Weights of a small GPT-style language model, trained from scratch on English Wikipedia.
Size: 15 layers, 6 heads of 32, MLP 384 GeGLU.
Training: 100M tokens, 12208 steps.
MLP neurons of a small language model. Each row is named by its layer, matrix (gate and up: input weights) and neuron, and shows model dimensions 32-127. Each number is 500 + 40 x the weight over its row's rms, rounded and kept within 0 to 999. Numbers have three digits each. A neuron's up and down rows have the sign that makes its largest values positive.
After each neuron's rows, "fires after" lists the tokens most often just before its 100 highest values on Wikipedia text that the model never trained on.

L3.gate78:495553494508567461405551583447566533500489506572508570462452496536525489499529580452567443467539563538503436473530470504492442517469497546501470423559454501491528477553504469609500513471488507526499456395468490556498529471469481514527496517477469477467486435439546531495582486504528478534
L3.up78:431527473531502453437500481538497549472507429472543529509540588462493441569475409542502466456539487574480484527478478475515525495514506418480469428523453494505400469470432566497530479445433480530502476442504506539446502502462558518493538458420502466460518508512500416489466564460556459500
fires after: " B", " In", " m", " in", " b"

L5.gate148:488536513509505428420514518491533472484437482518488548519458478549427422537457544537477434513549447546518506493521474525477510484560443437527527434531448520462513450434434511569458583495547514528540436521525503492484526510513579530448436542413429451501479489564509452500585493512473427525
L5.up148:459509502544513484479477453498535457468532511533551524512486517504487556491484475482552480473532424531519526472483481527448546491477524506572461519433451465458487536481456578503496547520504533555533531455532593466506490467537532527456472529542518439425445421627468550529525555522567443558
fires after: " in", "s", "th", " B", " In", " S"

L4.gate63:466541537539504472514497495492470543550575481491546531510482533503497519519461487512458482459438527530434490525479531486527542563549450451458495515450545569502447526497530445505474464439537452510510474512554485512454376598491473470564549465531544477495578505519510482531488448512501450520
L4.up63:435546491515504476514475497500445517539454508546435422500493471539500522523547492588574493507489479489588511435477574598449503523498579411529496554573481491492570522559500467508543527439490521516542508532524502498518544525530461517443506528498504420472451572502533460541563463450465524534
fires after: " c", " re", " p", " dis", "re", "li"

L3.gate114:498562535506504501554575473531483493493498489420431515516462549411563532474425479526458517497511414490475582537523489468502490481511490504480515534520486562549489463480472350436496498416403455509496498522511537508595485462476502540530402459512482489534464496504507475485474480504528497522
L3.up114:547501501533500539570499546485487443544476518463523534546537472450516531522564526475434440485570426478408552560542553457531529472490437450490502475442528497469514565480502531540492500485501528537463522487590512534457392506542486476371502505456520484486595474515467497503470493546462447483
fires after: "ri", "vol", "ar", "l", "ju", "ol"

L9.gate86:462546405516542522478554542552489545503522442509538550515439482485497498478449482529410461478451463426468532485503521427527499452488508408477459508477551540526536454404511485551460523454509608460465533496509558504494468465519505487521529532460538515543490486532501527540546468522422454454
L9.up86:494506475521472539523518538552494520497485538472488607550454489527548487480457468522505437448458483461514506551467478437472480460459463395535435507558556529487498486467527534495473464469542503519426551556490565492443493558570478464524544540491558461454541450553536576503507480532476471501
fires after: " ", "s", " out", "al"

L11.gate220:426540429514394545530540499519544486520501480487530440460488513517487556530515533545491453441455464442442565498519521500511492520493456412477487489515518517438502497497463539539552465482537509495513498542553496521481478473529460516492509571544572590447521436535464443496568479542383490449
L11.up220:554476590461513530502492497457531450529490532501610550489491529482506519467513455448517485474482493486535478436534532475529466390498580514488539450551499516487509589488485495563526466545523507546519518460532444496598513476488459417544508448510579515498549493466507568496485485564472487494
fires after: " ", "\n", "o", " \"", " co"

L4.gate358:504521511613566481504487562426476520481481471463491539519474510530546595531491519520499482523504535505441501570485568426468542542467510408528485501554488515483453526492539409487413453495500445528472445496482481555490463573437504566469444471494503446547498522535595467534484514510473447499
L4.up358:494496474529469473398557531583511642523505557520533458515518520505528462494477513496499502552509484433525531530517490533415500525484489496499558528534485501552427520496541536558458489399586504531505534498460487613434512540498516453511477467480502521501439547540474561472526517481554510496
fires after: "re", " co", "p", "li", "co", " so"

L5.gate7:472534406612461457489486580488565579478513472438472638441504534501584464483516488411461502480476516504430506479518467476501467525518561500469520468508535475467432476495411538537496489526480494544542539530500480539485523458462456425548549544463497500486507524512466475470501533467561449547
L5.up7:482466479564494430596456440533546474496566454546522510472512522618470468510456436502483482411515501511527554513510469470421476528472529447558520449539566570486479524512467571526426503532569533525450499536483546545521513507440429511545459525509447489498488543601541514482480486485525516549
fires after: "c", " C", " c", "C", " co", " sub"

L11.gate173:562524484475460475493569479416545514478562517525558484449457457466490487525472545518508507524455509444456493570534516549486562470486471460476436486499484481432465498465492524535519484537518528465522553483587502474497504547539494479491465560471461604427532526545524491504534465476491527570
L11.up173:549529478432473504495493491462498506493441474538551597530484533484487439415453468525484540528412517447500435475526519475476566445487447516523448514491426502493509463495473441538554427440536423468457472567520471519499455511450537505491429483471516477501501494500550513468482481634506492569
fires after: " \"", "\n", "==", " (", " was"

L3.gate42:493533539480483482462500505485504494522571564494493555462472503484526507523518480437500513528468510537419502469510547504550548503516540484534456474522549416499523514575454478410455531507533500505603465452565524489486531492483522446530601536563518492535448506498558481497526457448463539483
L3.up42:487499442521569529491587472475434470498529474499516513536494585530523529469520508508512507473541526483438513504533529472527471487515508506446487487475467426489565592498515457554501532512514546462548506502508507469479533505461511481485541491470548462572579573493498455492505470502495461515
fires after: "s", " P", "p", "es", "ch", " C"

L5.gate292:607553552447434533513544488480421542482550529479471499444468530522518589481514458470512512571486514526530474505449505573529446551468474544558519549539569471538550427532474506461470457526509472478529483510494484501569571439510483547518478536480517552560514491533522501431497518565537512510
L5.up292:492472491464427461425576514546446430513579554494486486480473485541477523494489516448516500437486493397480499525471501538502551497461476548462465492462530430475507512546563484586477530535481525447476497425577510532478468454449466483437493459546526491551508343471432496542555590517515488463
fires after: "us", " as", "li", "t", "u", "va"

L5.gate163:528547512497540478545524485537450472488505484508426521492434461474566432418476511520492474486501413519455583553491497533445589518475504563500521480464535449484591409514506450504461508532538463483490500462530475483545461489464457436508476475491508410521504471508531542510492521524547470514
L5.up163:531502553521555476527597531469529482507567480451489499465498538458456511496487579488460475456528458492513532412515556543638628483480482489507501480499444539497572500480485453532478509504477499510487493439496432486496481432513476494568498548492518475542471495540449449491519409541542551524
fires after: "l", "u", "f", "ol", "lo", " per"

L4.gate326:502522528455552506536492497557430462537463489461469521421503581409511511519487513420439470489456472491490557448467505500481447523477474602520503508467514487427515610541444535396522501467486544383502542514487480460513518510467491519518511442500506532556499489515444515427484607475490569495
L4.up326:498500450495500447486458582497540546449480528493528525460461512459469598427493506516482532470539495537575499536512513551476448547500513450535511559495463483479497527500517548449478541511584464567401474526424406528510449539444534544511460486486454496501509510463435482503449585522596480517
fires after: " ", " p"

L3.gate382:474545520493509488463489440518519555477505414543423517464451504478455495551520593541454504541460434457430572443519512536584452541472453563504573452561505537603542476505489485532478523466472511468492536467490558500517574484478550532454533474504455512528517524433608471496519414537426536510
L3.up382:481506501513426481584452472502524450520471500452433505519485461570506530479487446485484561551539386454548528533529551426477550515491415526579487514563499488436495510500543447568482485573491457505529448491521572486524540452540469469500484533509455490511531454502484529553506520536444545496
fires after: " h", " W", "w", " be", " w", "W"

L12.gate152:499470497617567526522496589515489449494484506538496490440428483526457520604514435453473524556467554464465445535549487488487501470456523451483481582574455457474491495486498542482519519456513587520549572500540516475516529504509533432499526498518538531470540470521498486526479509555535452481
L12.up152:537444461569476501483450492456482512554467478530544481460463515501461460511428533454500528475442536433482516499558525446485481509403525392513406549438483550461563400434504474534523529499485495478522539526454567530453524522552502475531490474508539486475498555556512573449523467487492455580
fires after: " the", " The", " ", "s"

L6.gate54:489506481493436411524448479491571520492496544552441536554500450471466518507450503460461531432544511502516582522450501561468468510508534441506456500496430552450573418535591530536469534485561519512473472412546508438536457483525459484503537522489475472497532495543452457491550434557410476497
L6.up54:439527478478512481520448481538571507478534524474479557475499515477525496532518491481540511406492504481499479517482489476541538516521482490404467542529558472464429524479518504579505497475518465415445524487559493530466588478459535465491553507505496486473530424549514570522516439574508450511
fires after: "s", " ", " p", "re", " P"

L4.gate170:542464570515532462542462534478437519420541478503473521490481487476403467486502501546488494494512494515507547429477469475482466510433511506490542509477515495543529519473404438461529512429477460526544564521538478518553470519476495458535486483460505515526451507549586505488541454456492509562
L4.up170:511556522523477552588462613520477439463495494483479485543481447487434406482525495537497524521460527566454530569454489516489534522454487552441457465485498477512464509454527508508528421488481445563597573503543526507484488540454510464514503505515489467429552474446485411456430525554486444606
fires after: "om", "ur", " Pe", "E", " E", "ic"

L5.gate110:558541481419471526478540504542499523494576573484546512475429501561497566493541478513427468498497473507500515464507590460446498466494543479457532463476543498526521533562465435491474510497515501483530551454491491514526487534554453489545438528533541517492513422561489549500482468545475526574
L5.up110:452497530456502485504529476477471542450487591492526502469488594481443550501477413443515454542559488455528440549453609522459479465453545521507530449493510500481503485535560546571541454449505446521426543463507512467501600460462492530502520555497488493525472506541399497459538497520459488530
fires after: " pro", "o", "u", " ex", " su", "us"

L3.gate256:461522486474488520507427577479524534450515513452477551502448491495474534505556501522483529445499453493468547479542558457461576477482513570561553498504511399487465466460471505477474501518444436615464527503524399552495496512475498486477541472536507468494538508468518531443557519476595488519
L3.up256:485488468475483502457481535517480487458538529504481578429457469464402556450462497510443482457523483416498484466489563524569525553508582526512482515435540489414549513448509542498496517561532534573457449455372469476459467558449567483524474476482469515552486473466496546554490555518479473495
fires after: " E", " F", " Ne", "O", " O", "vi"

L5.gate55:498520514506491499511519469527451442477558515581472576471493535445512536532548556456472459503493472521514535509469574509519559589506400539513476520421464536519557458519549474484514502498426473461537472513491501549512495450482445503522524454530469488463432481623573486506530460519486503573
L5.up55:511510519525434480495491534504516484427456505494442520498496499439470553467508505464468502488423496554520487555565498571542512516449435532498493454501451426532458472565552548486487578545548484494489512556475500422543443487537408477485538496546504460521498520478498419470595489528557422462
fires after: " ", ")", "History"

L6.gate219:470554506519616490486596551484478566461522528532462489524455532532488482483526570545498438488488490557490500466431450488520502540523404480472501495584471467516506419477454529488461533518432494551470524505519437536501514541451525596453519490506486464480483546498530436521523504506454463587
L6.up219:482500593545519496501527554550550524524509409433604430491456442466491505574498493432453537524512487452502506463501505434495513503514503443527513448451595467413501502498467507489507519438506503645475506521578556516526495490484524519463513484438518491509519488565481497478460548500538472489
fires after: "th", " F", " c", "er", "n"

L11.gate252:502485511571494517427507515453496521497534511510544486535423511525501588506510542481477505458499452418537509457471470522459491505475520483488518528463492461495468438518485472535552498432566486502517558578564489488490529489428497474554469574470514396485504559478467489493479540448485495553
L11.up252:551547525547483466554484552480482475511456555471452464504485453516532489491450503468561516503544475516522483449502461450474448614508432501571535431544510555431485408411476547521484526518532603521512444518475553455408518418449519480513440518528544579442502569548513490460518450434535513463
fires after: " cl", " re", " c", " C", "lo", " tr"

L5.gate210:547508517476572543472458510530519544436546517531479499450521528531566538491506506471489469437617503505526461472493458529503429552503376489490513556490518442469546525504500467509491470469540463506548469486455455496510544434441463480551504506441478437494513470505519503440498433546522552521
L5.up210:518469499453518470427575460494472521432548525482543483503510515491491468493571506493452531508529496574503550483404487513468456547465561491501526551434489478469504482521500513544527457437526509397525532543439499445505476544419484464467437528441498532526482427563435460497505497473564538452
fires after: ")", "ist", "act", "equ", "on", "ip"

L4.gate74:468516508518514492459511544445564469467521493511449526470461569483460599531526508514474476569504522465502522522473538500485526479513496511451507567493502478499504508487495436501487495460466460519536410488552471588573635514529484483560473528509572564433421550520517494419568469440487494465
L4.up74:484531429454512552447629486465478555545455499432503508454495477489471561517509506536472498546549552516466538529515417495479533510508485556518520440459526441498453521505454455598522520444530566475470556477492471524473558479472483498468491452531514451550500528489546457500536468475496534553
fires after: " mo", "p", " Pla", "lo", " per", " C"

L6.gate261:518546503469503454418448561557518461462539507526413493540438486518516479563432515436553463572521500532456433471499544526462531497509498573473506414482477450560566455529505543576489502460475479571453463441513501530486519573475568562477525505505496508512492526532508524509532482519468497535
L6.up261:507505551487559415554486519481588458576505525504502529488484413473448426522509481504519510584503442472499512486455532512540553522482523512412510437569526569465540496491548449495488513500469488493474584480524566514489469462470477479474503457515520546475517470500478445561549535545492506501
fires after: "t", "w", "T", " over", " be", " young"

L4.gate79:551512518504500459489553512496529423477467532478477523432476465497496499497538480435568521496417530528467535473585514451484486491477476559497510493540523480452538525549529461497458546553542482559586521553481474495525559486523525530500548450531503454496476554457547552530491533483549536554
L4.up79:539507454491496483548552491531544450466492571435454545467500507466445529448526481495470489448508492503474531538496462458438503499467455510455515480500539521515492497488486501514474453522549481534452516506463498463563524522484500471438457431595482534456542485443537445486500581520550470579
fires after: " "

L3.gate63:447565473542548514479502544476519540460462460509436488503427455446426376511475495520516518437519498500473581447542471489434507443396496498491512494508519485464494493412485420454558418495416425616498559475565484501583556499474522459468537523517499480496541477490544502468540482451451472562
L3.up63:544507502449474516490503538558468523512543535486547415501458481482422496525446478432481520436565450463464519429517499543558521480443590494546431523433480504476424472418515545460520461450474496520499428469497468492528495503488517496480454518486503544465521458547426528458536541442505521489
fires after: "n", "E", "om", "leg", "er"